config.yaml
num_hidden_layers: 18
hidden_size: 256
num_attention_heads: 2
num_key_value_heads: 2
head_dim: 128
intermediate_size: 704
vocab_size: 8192
hidden_act: "swiglu"
norm: "rmsnorm"
norm_place: "pre"
norm_eps: 1e-06
positions: "rope"
rope_theta: 10000.0
rope_fraction: 0.75
qk_norm: false
attn_scale: 0.0884
bias: "none"
tie_word_embeddings: false
parallel_block: false
init: "normal"
init_std_qkv: 0.0265
init_std_o: 0.00442
init_std_up: 0.0265
init_std_down: 0.00442
optimizer: "adamw"
learning_rate: 0.0015
beta1: 0.9
beta2: 0.98
weight_decay: 0.08
lr_head: 0.00788
max_grad_norm: 0.5
warmup_steps: 210
schedule: "wsd"
decay_fraction: 1.0
decay_shape: "linear"
final_lr_fraction: 0.0
batch_tokens: 32768
max_seq_len: 512
doc_mask: true
train_tokens: 257800000
max_steps: 7868
dataset: "wikipedia_en"
MLP neurons of a small language model. Each row is named by its layer, matrix (gate and up: input weights) and neuron, and shows model dimensions 0-127. Each number is 500 + 50 x the weight over its row's rms, rounded and kept within 0 to 999. Numbers have three digits each. A neuron's up and down rows have the sign that makes its largest values positive.
A block is one neuron, or neurons of one layer that tend to fire together. After each block is what it responds to, as a language model described it from the Wikipedia text at the highest values.

L8.gate276:535533523477516534540550472493531443481425497502464551503484498541484524484566373479485551511506525455518491462480495454472458547538557373427408460554432393475393398538509495500583526450495552449536470578490457535488476515442545491431488465488538520479521447468418469449470573473523519455545504456497513469476559572499550537470490499453538467505528491517465463601524466535520367458452
L8.up276:529554505445557541455453485490399514543517495487482577557551412515464503528422387501561521474493422415451536458442456464529491434514502436487530464389434475494453515451478505479466429488606458432583467429508419523536509505550396597523517630418444471537478533557466477444424443574496528406450483348453480464472512550459532497486449515561496558542487448427476506545511511472542479504436
Tokens inside a word that is still being formed, mostly the apostrophe before possessive s (Schönberg's, bed's, d'Orbigny), also word pieces (sidew-al-k) and digits after thousands commas.

L12.gate160:572446443432467542458544500482564581476516433449517516480487504561443466579426406544477542416467488560486492509505505570508497490443441452549480431450514455485524531607430378509514528469557403560512509502540537569462485568511560483495523586549512521523494580470493475587539314511529414509561508520510535501452573479526544464401443509472451470461513435526522480518439421385595527513442
L12.up160:576536460457498552658494542508446373493501513472473624519459563518484431479522583567496511432488556508489449513452447469511567494519487394504540419498448561454437540533416486533496508467541465532500434484448422421442599562461495591583498490542546534561568542518486487579483436525528542499504516414481617465512487568525564411379496499495481534405552482511490474526468497547509470470426
L12.gate244:483486452478464559537503443536553416510482524550411554588456517482533554529511497515532489458452530523539424489533435474500533547557509435455492478518481569371487527528458530535450498467488457508493544425521547517418495522523520466614379496526538536467480458498541478435562418486485483475498486479523462542488459450553449452451451479511541608495459480514460556497633620560543416562461
L12.up244:536407497511399458489499520579495480527512551484460519443536523515481500481473432472494534550463497433449492588489407513473459531636510432494456485487530454418475513522427547377545594477592404537471458535455405600502476482509509482579465543590606452553594532427595520510417468450558472499454548478572494530549582448476620470590516440509519577459490523483484504513608452492509519510486
L12.gate266:432454494436550546513546507530474499566382535509477533627478562487434624405476430536566477485541509486460505512477558545451537460496551429480545409518563493502486552569489479461490535530548441479570519466425533492446444489592563447493473558463515459444474531549509459569468516465442468442499502457557481499485527521544474480476464456463396598474398490521555499556512511520496488553488
L12.up266:520496510512514481483529464541525443503443536479406512498535497476400480505537531504551575579555491578506588509583433539523444538472578511516462438468598515474518536526529485503640504508548508408607489490421469537400492526507542593522380561612529440466554495554517443497519477483391522462462497516574637502520468527510512588542447424523510552437509487520484548504438460510564473516525
L12.gate376:496473386511491481483493505391441544426465494513492601424507544507534495486506575447550498475497442392498522498525501535465458426580544496513567441448541499453491503403469418460569418436506450567565488474500549596539527534499584507451456562482543499506595499555538533514572561542412547508522508521527504555543526505547523431521495458510585634533527565398514449465577543474398524512437
L12.up376:517444541407520426522500447569404552488478507439501483594484461453529440573414477493542485460522474461631498423557544593437469536577481555431543532580495426488509490594516579526580607557486392530450519456449501441543539532585550468633510514563467505505541434499520493483527553504542495523538529506544547470536481577517517589578530485463518477520532541531532515488506486545488414509515
Fires on infinitive "to" and modal auxiliaries right before a bare verb, e.g. able to publish, how to play, can be, can't throw.

L8.gate506:496462483543533531470646499477550517450549456504488565537528440424520564501425534478538512508568479561549499524475542464502475473457506481482503387478492508577548454466484495439506542515464522487366487403529480471500459437486477512497567554497429526478474517508483511519568455545524542417565480525444555530505417599436461552486444507570487595443511381514470412437564468508508496435514
L8.up506:515477409582428380573559581524536479433449498542495520539513491462507477462511456511469464477527512440418472504412464486569502596518435584472586456463522455568460442523497482506504512404535512459522558536513435540597519518464561430549566489444518520488428479463493501460460469452542510527459521543497524530527602452449482472390440408533485541498453516539546382514494554473541579381470
Plural "s" split off as its own token after a singular noun piece, often after numbers or both/multiple, as in side-s, patient-s, phase-s.

L14.gate51:569481551535457536455452472532544445479415501492563502531539454484520488536486455510604507486559532538527512483604502445533477530506479542463572452485540465513608495544476466610586459533531462467479473546612531398527449451507564438518579496360517474614488498577434429455488554448450384494415499472478488515499420500460486421508415423544505623573431515457432535510534536537561480608563
L14.up51:522603459533513501506438457488477595450474501532461577460514486542586564526418478456527474541515436527538515492568453446539450529484498531462570519469403365629536493513529471517469471530588433432449466387589499427578526500501534585490479496550554463416506557406500499495507584538532523511555447490488487556529508473493451423409482533477513505479485447388513532537563586459492447501574
L14.gate64:456474479489504573500629539512493525409482512561482508549563495531418523490499497536490607554444594448560474524429617437496554538531412437512485488506645462573568540548449466506452508563478467534450527523516530500431582500489539474524452479486426479478501484514509517606486444433553481460476499429552534471508567516523547474501496481497563533466510503509523569507540503516445546531530
L14.up64:583528492456518484578543505461423549416474562509518443510458527477465468445538421558544507562414524486570510544395412497540452522517414509529432540487480458467529513560545489519577515599567433599540515528472475497520498422487464525487568516554525581483539515510529496574595494508509585491533544459499418493412421616530466527593558437445511528527548509460478509476482478499607328419551
L14.gate72:523538399501451577470536605433470546488452518601499569458453498578483501495359506454504457479518502544473603501470503432473508500465485541446443513448538488426526526549449462528547511513535456576463507520538483362487453488482414501429468379549485506523476492486498518559411499392484530503449545467434418460493507553592427526503535488635511357440534600392486540437548490524502576493506
L14.up72:393536498515551471451586510432463544449488491511583384527474496509541423468414458511472553480456507520515574517549348512452482511541465496472477499439484458479548529509584617523513549530454582536484481433503533514517495448551466529515544477497515465410551524533457560486469432504460533522526470549529486522502574536519531522536532526554507492482494468442501554624426463491482530488441
L14.gate194:457464436459482525497578534525538608498488545552454480566542506469588542482502507437490467432541483538521500533529565517557509511492527482472554453481514476526548551493465506526491376467582548432448457580558496467446513464580541445538476550529501468451450532510421465561400526496499643553503472480520603528521626525494422518576509551557491490491533452531519493524538538429430509530536
L14.up194:505564393513457498497573515377496507333534498514440542565476487480558499464569552530558464521586498503569486494604546489532504590476458493428591462487472533460504426531467494561528514486511527454392492566595498454499538541539518407601512461512484500523572453440506392575494512465475492539485515562440528510447530612542451493464490480544428443484533530474433534511489532426536467565545
L14.gate195:488539468498505579534541542537502538375545475551603548529528602413553528507543452528448508481565476481523556506509541505577459411566523532542571502359545503469634414465470381472497490436484532351513504555515477549488556524541466461522465523419559447509537538492536437543478460457531508462480432521535532383555480546568502475485480446526591449443469492448458449534458516577528550491438
L14.up195:456513491479421589491463506512508485480448479498532584379551475507390604496581401540408553493541525525528550537392508492551547440475458542583474488426518423493584509461567421452440465447570498487457541558573405568472412517496587560492446522441593438575518507524523502604470479549498407484438510503537564564413429478435576453451486473562554516486465531523544427552503502408466556520524
L14.gate250:553515464498433462493535617517457381487533604602430525537454561509508650429599525488520489540485562456537522535503447552522526482474439529440468505482421496451503452485526478474512512638505560445436550549477459508640482560508581550590521560530494426518518449433537460525429551473411517586602484484456562420550580518496567441478529566560441483469497493504534446536518491507485585495475
L14.up250:544503434478576572557578536475545525537491530530518451550497509490430449527503477519532554460577581500489470540547505491490534471484489489462458399452545481614510481584495586549468545496461450521557526493496486521463442491541500517427513557524460539467502466450516484595445575523580562529558457503483499469445481537475500529568492579482532481469553509621502608580461467492515389445544
L14.gate260:443447534477588476409611527468453577515522427454635459567542453418590474525453430480581499528465501520466482525429423517501522515502474412441468499480591442450559433578492587454531489467498512573495552490496555358519440387506477403533486523467551463440497516484424542464535441499476574520474429466474478510467491456514442484570497533521534506552619459399495422461515606417505566500433
L14.up260:545446456562464498515454361546462497420548464504502591502522506583549554541537455581523504560502533473499478496486472468425538516534425399486505485479532465438401493454540528445551614526531533508485568502391576487436461489528476515456457546572515511487497418476425519458459487526454378469449416538530490446512535605508516499566505524537390441413531393572583475545518587442493476604596
L14.gate287:614526497520502539492604477520413494446464555463526537574504473508458435437435444531520435553444461524501535459480487515557493492529414481522517445544555506465525504479404482526502490580594526496400487510506516502440543432566468629504517591472583374529511459506468476549448427505532547554498479433461636561467458592452556544515504513479400515515501500515485436564469510433469545512605
L14.up287:607543396533606429502561488489411474452482536422574562441435566427462503522572514495514410437569428491526502429569541423475481502611496528487597568557523555577499571571428555485472457506548567500419560550484527476454452503604510514563466563516530440565562508514502431527518502430512421584462487432450437415505489492510400497471514557453445542449450446501480453546498449498420547560498
L14.gate332:481455433584527533521467476470446483385469444504442628465572502495488506497500410479575467563514458475512492501594480482494512463543501463426428438550483476454547486562449571373527514511518514486365447536538573535457471542545404454427505512506519481489495489553452527549477494459491508387517530464468480486488430554510456525504487469519577537445535519542420462474501506499583470493540
L14.up332:517448474530487496526515473495469481433483502480491563451577550533528547507454473432528490461541497450542565548419496473523506529506518524463548464564522536505502472600409477474572503437513463538409531498561579568481505541470552414590500515484527483501469504488435619597565508485518471472540491573452505544434560544531455570454516507569408421397565454484458609427487495614552497492467
L14.gate334:500573467498458492551501595498521554556485551590475620523510527533405475444613449414495480503558489517410542523470523468580541416506515532467550417486464451521580495543515558542490391579608527484573514516488568428521444493478439552521538496446457461493562498578443482539482477424459451543376430410487423505486543461472475517488532534464532475595490523464457431607578516534580544544493
L14.up334:520512493500523540473533500568525460520549541490493475575468423496583469480511531443480457600398562523551585508528462523520474468518578500489648536421492557474490476596525594451442454483483450544452512455557481447538403544492533477543546545549445519566496525436487488608472504483526575473436486591561423457461502453493481466472577555473462443416565427537419499431562515501468468478467
L14.gate397:528450419463418506478594437560447465445458564489454469548402492522537381415555538389436428537424494497481449453511435490496511475491490468497532478501469516546576483495478395461512397438501439592465515437435534524467548542555592539562539500507515502381558508551468559444479552487550497442509565530525654545435457552522587503530493482508461522535563472480482578549449454515507582567493
L14.up397:535469408519501437458579479608487550526551490532526454437385445544475461514561543491430448477488412528554563572456493494570549522441533418419506472481478518492542468544444434554548449417528478528486408460412525393477487446460569547592556537531444481489497565426514506533462478522586477547525491459425538456528523620427488458558441494511486511409571573476596581504455517515617548574560
L14.gate447:574518456421538511577539577488487493457526531587548529486463409543537582422424494521525486490499559600613575533565420479583554572446464519448498450443440467496505453543533538455491514504483410539480425528445532434484478504567554503605588465497530538590513513490502519468472517507476581401435451466476472497396428486438459452529439481589538507492551483525457509480571438448496438473492
L14.up447:534528467490494494513568543544545460434501548490473504525467597473557483498567460484552487554582525467478528479446496543501520507506483404432504510475486428465526502485388540457532455577504515525561526572512448570423493485541514483529484614490489482564554447451537399501558470532456558471543565488453462397465567497412447387555413539563516565487516474528508475533522528506524483549418
L14.gate550:560484396600538519504527490563511507485532613443457573458490454511538523434530504400500476496556416531570533452406498546510489483516515515507497428461551472561459464561505445510555487561544573537455516529578554471378521503576556507512474447477545526456490530504506461571493504454531488450485500422552605560477457553503469491508486573476545463484608474488478447537553531581449597417572
L14.up550:583445424537547395520524466572553531509525493462499528455525496426496547512426448439526447484515421435451504527491601499543427555584463523449473447555487520529542510537521518404499595411578489463471610535561549561505549619486554393568429558473429519495442493401473585561553461442484414504551531516483555465469568544484435498431432551498506522532499539532590539506441592520515479513583
L14.gate565:568516444540470467531527524493546542620431512530449535531455491485501514461498512539481445492537483444502538391503542498492486463585432557536463582573526536453414597534545418451420400495431591447474484471568466477482478511481457481573448544581450519523510576444386461519415518559538432581541487461423522404550432504480509491506542542541460532549474586531516568474522470599473500441490
L14.up565:533613470494407479499482399560481435474482554488495518451553532489581489461487455465498471431515464484553574523545556460535485454548561506538454568510514573555533447435537506559521517413558511457461454488397561483451541463539500513582510477526383557472544483486449533502474421516526469528542479478499534567453465489543496585454598424504462414435535478466520520537414431511473544621476
L14.gate612:432426461552431393470537516593447539494430419503517548485603435486422489483443561464478484528403522477433548496562559463487472476550430528516472471369500511483472528511536491470535539396512457425477547492477510490523508490544585469576449528508443521392485491506520543507524483521522509416461515569455468475355490569568492515469476440496510410452413566538506468506505417450499494469438
L14.up612:528448518444544486538584496499463549519483514464435398587521488456499534514463481435565450534532439564444548498432514599450456444534561431584496507488477534554484554458440492518417406527521418505606438527555476464501572352592463481595535531475557564444519466489502484488428496520537435452475530487502533506458541602514517526601533473564547452474542563479392477494520456551483583495506
L14.gate625:591526459455395468481551486489476381397430469457547600469508443470548463459572486571542548543509460492494557442555518486455503555623461477511480517509508460624539494490512629541541455450532556450468482503501523528474477552502442563553523509490509521482484430546499377546484543548548478550435513489497559561477472532496480419454514515493582386465595418507468503488554553474484556568520
L14.up625:498450477562464484490494518490402484562527529548469528492498433496449411525437586520483532398512563388474539448493478473490544481612439420445523543483461470476531584525623537514519549474513483469451499515492544366507465451509495515465485460521492469491498479469478531615444541547446453447528515456528554412426477564513475512481468552480504488457556496440494451451493562546503520517489
Tokens ending a plural noun phrase that is the subject of a coming verb, mostly the plural suffix -s (battles, models, tours), also people, members, I, who.

L14.gate46:590484507515551521525442565450527560462485483555589475480513536512508384516405500520483506533402524501470471478483517426406553513466441566550527487476486482452609476542532534456464485486545520536496460387526499421506389559460447591471530499470451566483424435518485499446468542437492424584443508512574487506512444497510487424522484456482529589506540554483441512504544519523490487436468
L14.up46:454406466472541547474497543454490535533532477517492557560503527512567463469412426494503462455560527483503499552562435517420427489566585448410501565479424433527472502486470424566491522581493507496490620405546360536532451452519445497430420496505498448446492462484489506574484518501477454552547477555610483518497498484511475502609562531594415509519457568445481567521471535467478481530490
L14.gate62:462437489607442515460549524471512507462546525460506548482502457488630426433523444509415591517437460381548504512500464459377507487507462482566423549544525460544438553398419504518511360424455436503492503394492444521574484533469489447505431575544539457455484626568478632594465560450504547579444474413450607429519534543489525499495564481395412504523483541437410464498532399386553510511475
L14.up62:457539505509481499537498501376412501459506461491457554520514468669544573459510392486432484544457658472569474526522511460480470511526410547461449501529479484490402442459499515500464466478460489494520597520476454468521544553547646535487475531503562440534429518420537553492625487453419508452622517459588487492418537548473513405493524486610442598471535573528477487481519526474571522560493
L14.gate85:540488483599565523566542497518497658497445471496416480549464379464580523401414419486438523582507574487500463461567506520468434474555445436442467448436531520564490537534488494567437447521508484470550475429531465523439564524590490551507621485506452486442385472588515485470502535512421469462527541412460534498473546509501507530498461444439476562589498536547534430425484483448529432432537
L14.up85:373539463411507522540477517422408458511543389485559548440461557484627550478443501544530463521439510499546511523496548497454489556622489493484522422524579481436458601436508474455486527505560460538492528488511551454462542490471549517543479532519449558570491402523527528408470436560551445502465461621511576455521410415488430477482578489510378474516489473389553575440511398484481491529531
L14.gate105:507438513566565461418488599451464527510531461501469432579534537462508434430476477576597473483548519616475472516658470562459457549590587482425483415485512463453561454438423572453438484499452496496550499498486609432507470429435510508539548539461403524504480545438545529419441431368519514402521522515484546458572533553561586390497523537628520468500518516503479441476583440413423523499514
L14.up105:423450443529553525396479489504565594449511515524575419471439572477501603471368486431450479511535515482550495492510472502510457516454502454451470484452514550520567469387521538470470499370537503468534501462414517571495513561506544549490533567490584521522481433502508595488506465446590482530463481506517488459455525537508554517479564429462431443606532510513434504532493439567483451592444
L14.gate130:533487493546512533534534524464499576431485546405505541519491500451594484473452498536529511538411522477439427503588520543517510468449526484527596420463566446492491542543384486420559476529556560414537524515580466448518440522442508529482368567427514402526536453499510532536506491435424533531488542481559505537517497542526559456566449466430399643512471549510432563468485569501457454409509
L14.up130:433527502421579508493440526526503570406532404448564495462583546403465489574464546472487584501508486532443417515479508549437498517547400498444524518432593480464442597589519525463405519517603459417478552469467504547547590493535580443533492463458475502592560464524539485510493558536499508418544507474533469482531518559564444488515442496488515556508488538551486596524516450511557547471556
L14.gate159:520523511508560463487465548550547531554514571491516464474500554500530442454422575440411445580532536545450499504477501475433429456484462463548519491483506487509485498516491585491516535517455585402467491481526458420568482467425543517523524571467472529411448484539496441480444600519490498544500448516494508505487407557479464513404479478440529545558465541499531504489476572516412439400424
L14.up159:560463492417505475552431453503425564534554495451499473538511456481510496540460518433542431509581551537451458460584518527541428524488484538558506434521570474470491494428466527524478503439536461445471569534434560535473542534524523519562513472420490616545515478492489495528576480446548521535534520505576565524546499507518417588428483476518439437532485542379429534490502501487504492418427
L14.gate208:530461516606426579507491546528499526417544545461504482536489468463469476553518536534449550530360542414614490459473447512500466606422482516541473566496608517501463557454477432586454477533447513534442483496495473513512536461458494520485466496449520498484491432558465536525450566509510490481503440467440603559470429522451425512550494535450516608551456515554526526481664558550418429533483
L14.up208:452464449502497543492562535404519516369556438440479501613518445524524617473482495464512464589485550459546405472476514489501541534469481509457516368519522472487545504467504520545505519419526451468561398539558531429538527514544444463373544588542523451564522393530391537462501529530505486501503479472541492512443473568475503553500433525459437547616536546530480509481443488455486442392532
L14.gate228:556498501531480491535565583552464610490491470480615486559518405599626530461441510414495500486486487489464393561504539555383574507530552540528536503477519557478470534596549415338530551540565551435500504494506514411542523546465551484446434544380529451518434480567543558491514551456470466417461471473484469423551482524539432512533411528405505541524459425522527443478504513479463443486494
L14.up228:441496585506547454449649519517572527526557450414602476543554513532423455518448543462454565435495523559491467578534442522555595587535449489450530483534479462407414480510486520422503548548481524492531458524538534476634390493437523519488506555503458438485386612407430426542474443543508505436481511541445390398547531449553525385551557561526455568484472474431519458510490446625489502454515
L14.gate322:548608515557503501459476520468529558494510448442402532513500548532484492480588495501622442513534514482519498451486490431470465469585489616612423480590484519487499428532528509453514501544461595513536479488563561519491482541484537537492490571454529422529523587515518514432531510385615477478562539498564466545566520480474539445469428541478488480491512480477536494491456465470405583511534
L14.up322:565477491576392531530588472474565426512535568492520508501464424548400590471539470590443550569428512460535527524467479601471550554489523478501459518495506561572464449513506470508491503539483520468455506448449609582456524474574445526450519540413536498457465519532469597503505502481545382498505509519524530584553423483475475438400497430415469455426554545580659446485488592464488485492439
L14.gate327:496525430549522502463560537442448445547451538425525456559512524556511520357546521478513439543456478532420568502530490531479608471515474621459504459561411578532458454509569483461533487403556411476449507452554442487474484527526553533415512503463464469496474550534547581495489429483566473573420486406547468502476542465567482456469573542413641521436419493459598476458491587497484471472552
L14.up327:421504380478529568528560525522455542430496523447554520482412540489481533496470460409548507561458462511496531502507559595508494616483497548439549438533391573562521481510462550532467418542584470436589518528492491489533558491595456550525530439554451429545537437574491457434515435411476449532507526532572544588530476488478481402540532559504568552527528471562484542458448443456466419410581
L14.gate337:355493571493499540493482568483511505442501457518582538503550485526516456463461541500485497500481472504505428530632536555524470442435557475476532490449551470392513447458509493470499494558442459524465507543524518477402471449547411428548519536411484483531504468510474450515605579478517416404430576564546536490588457482522488509440418439508489515480462521454463491431489506583459431488500
L14.up337:548466449515400538492565489501541513586548513553422456436535450545552475486460554460409540558510527517543492456518547531538464558449563509431465462534554494618570415525501460489364493507504479471519535484538488498566602497465490532498586591531521553519495476484551521488526500500464416438425455592566609522459467491488436540494509509508486490536470480494330452497554514518467589464500
L14.gate354:498413473538526517418523481494504536433510463498546542510478511378533504499557427499534482405448492529559433499548413539471472541470449423515529454497518448436569426483502541548521449412532496495498399581547509414457401488560476516571434514476492479499518457416489517521405427486525644477485457442470413485486448592517611527597430499608470567571471483453519435434522493474467477523403
L14.up354:508485394496567473502547483554547499528450471502462530544533561477556585478477518514498543465458557399484508503576429500467473408483531421505525533464536535511642505532369575467543531510505418523555470537499455497462455506524497482529447595504612437472492454532471542567558453475493527530556548514448465524545508541507463427514474421593460557561476444428471588492473586458548505514581
L14.gate380:407507472502413501510424551538442579465448462439519602493485502534525526430545510513493446438346514547491515479470552456609555502455460467465429631444430532411513500601438480464420537522490499466529389540512527466481440531569412534424522514554499488484449542559454438492535469512506514472481568414558556457577557512466441507478383448414548584449444547511502559434526535498452511544519
L14.up380:520520501552537455531527534442408602526483467551463522421555580565465522540476447376535563448548462562444548564574540554527499572497452496375441480461421456481434481463621493510512542467480559490564528547523523482445430477547486509599512507462470570456425422425496578546486439528555471579431496487488572426428524573468514418466511418344515539601585513498493499459527523577544489565622
L14.gate428:535529502587489515515481558501434490440568460530412550577577412450502525469494553401459515575452557541547389581586410618557539498557528521497482344505570546502492461466477537445456493587507568455516490491489517464526464462552440508517546537466480515438556513542466414552506466482540435479475500515426454441532560491471372425494433506498474443394532464410528511549514409458548510487426
L14.up428:524582519455473526521609426458437451458473483538404461470510443558560573547517564630400367569553531544516499501549555576473495471462502502461519484437544510466529485467541381470395551498465544507445497536480568462490597453477439580502461556576609558498550549447494603507549569455490490455517447539613444519634442552539423457465502520417529508521536509540503566558358442456560521482495
L14.gate541:584513501453462393523465512535525548541508491483526544469536643531573627504501431454451400437468389421474543466528499458526477547532478536521531498490505432548447480428444497545530526496492421454483471436523353498455503472566513461515465568513442458460538499463524509539441495474504523501436462503503432619546477468512582448532471521422438477472439517592579527452471532547507396418434
L14.up541:529541512542465477450500442428507486544478527463605480463573480421429559548512595518495569508484528457479485480466517490481493537546434567496468605523517517512518468434514517428481513510522520448501466406579492484500601482407497529631586564582509550443428529527515509505476551524539531499504441428518528571560477565449520420563596466537503487516408589530529470561450526439456420477517
L14.gate650:437413423552442492526453547444490455509452498500559439503440581520540547438448468399546482513492457479508557503512517354547493515509459580430514419522595418495476473498406465456584484499555508525564467420560490559442527547549465481512546633550487457497488532553460556463536485503581475434454455444550540454555452544520442553461419467476523530486542439536551497457536465601434425525381
L14.up650:401472434490413524527421460460471452456440537553436468538485450546454468506504475484534589577440534559521550510464430442511454524447444442490512493515542462539485580515402431507533567415528462543464523448458526504440507495492494568514558572519526522367456540608474527475463569484416447494436549462484504536570505540506512402458527539436452348453528445540581482540464441504453501518500
Mostly the apostrophe after d/D/L in French names and titles (d'Orbigny, D'Oliveira, L'apocalypse), plus infinitive "to" after unable, allowed, in order, and modals (should, can).

L12.gate8:518509499531468597489521497481537493489466503523432519535509563452547452496439525526598365477444438464535510503463490426467486498518444483540535545528428504562517476515459437384529406588482512422489365460488463457513554561542501496520573515494472568483509456557491427588404495506537532490531508481498567449464493434534539494477451433567484487535526393483475457513520385515495577511468
L12.up8:560424473547472419519496510511449541408519577465452421449478480446520528520485516538589482467431464488548522512412515442577501548457468499531577485462589542612399434553482551440554462505457518472518522470403522389587512540539516440526572439534453495422464532434470387520450554549437430524429535505498457468516487533509429519504446477546473547502415489526566489456468439556538544464447
L12.gate40:508543474466446394579538471576539467505456550482566670500513509457481502528400520496561563432608471581432502471428529537502473601556429580516495468458559507504556386486482462452535456431581451540466529534478510508546418432528462466537504540524529522496440492536574495548546424467601400490528545478437542457451443505480481459447498478509551500454514447425489566535486503509555484548413
L12.up40:549529493542490501469468459509599486457437511423544480495474548493492606505432517501460466463558555452493555515510515578538554488589429553472530507546542505454539428463554543456485472521495458480439489512561498566533484526555654472522515518491531505579522462472553435598524554483524480557529488488490545471514472443496539486474514531489433457396492435528507452502516450503486480526570
L12.gate324:529510440523500500499530520459565476488473454491463643512514486471548469468433567478563412551498502462425501554408608500572508503507496539539588479538564531439553458491407485412493484513435574415480511441479517466459476644543525496496481450498470389578490528521598458531417497480464545529493462482530610467547472528421485446456577438493489362495450470538506443422596497566560582505499
L12.up324:550490441540530451485543429431560579498547547541553528531513547422511426527422480479482504389504464506467512492494444535497502543620538473541458380585489453463575392548568552388462553358480485449541561514605562506537450549504560517633479493443554506424523450321478438500508433516447515536489482588518529529500528614443541510515594485518583481499494529508557534548506481509452586487474
L12.gate695:533505514548498427434504488401519584582479534500519527423474503366453422444462541515474484540509515517415502478481493532475440482499485473472493427521470433487498527602483506485508461461497419524528526525563433508470500529535461519537584457548566552477504533482498462432492535529501565443456521574574491616517482516524546490412469454534498409453485462521424544455544591536535542471475
L12.up695:526471571551470518525574467409470443436422461566498478414502398548551502447475439446519419566453513413512524552491553464499519504534485523470468515465455580568512461501448474401390521558458564475521499461410461447513484421512585492559485576560530477526489504467501441583481450577613506479591495567509539437464476520463464433529585538477526427472560481506552522574485442463468531539532
Plural suffix -s/-es split off a noun stem, such as town-s, composer-s, architect-s, coach-es, plus whole plural nouns like titles, areas, artists.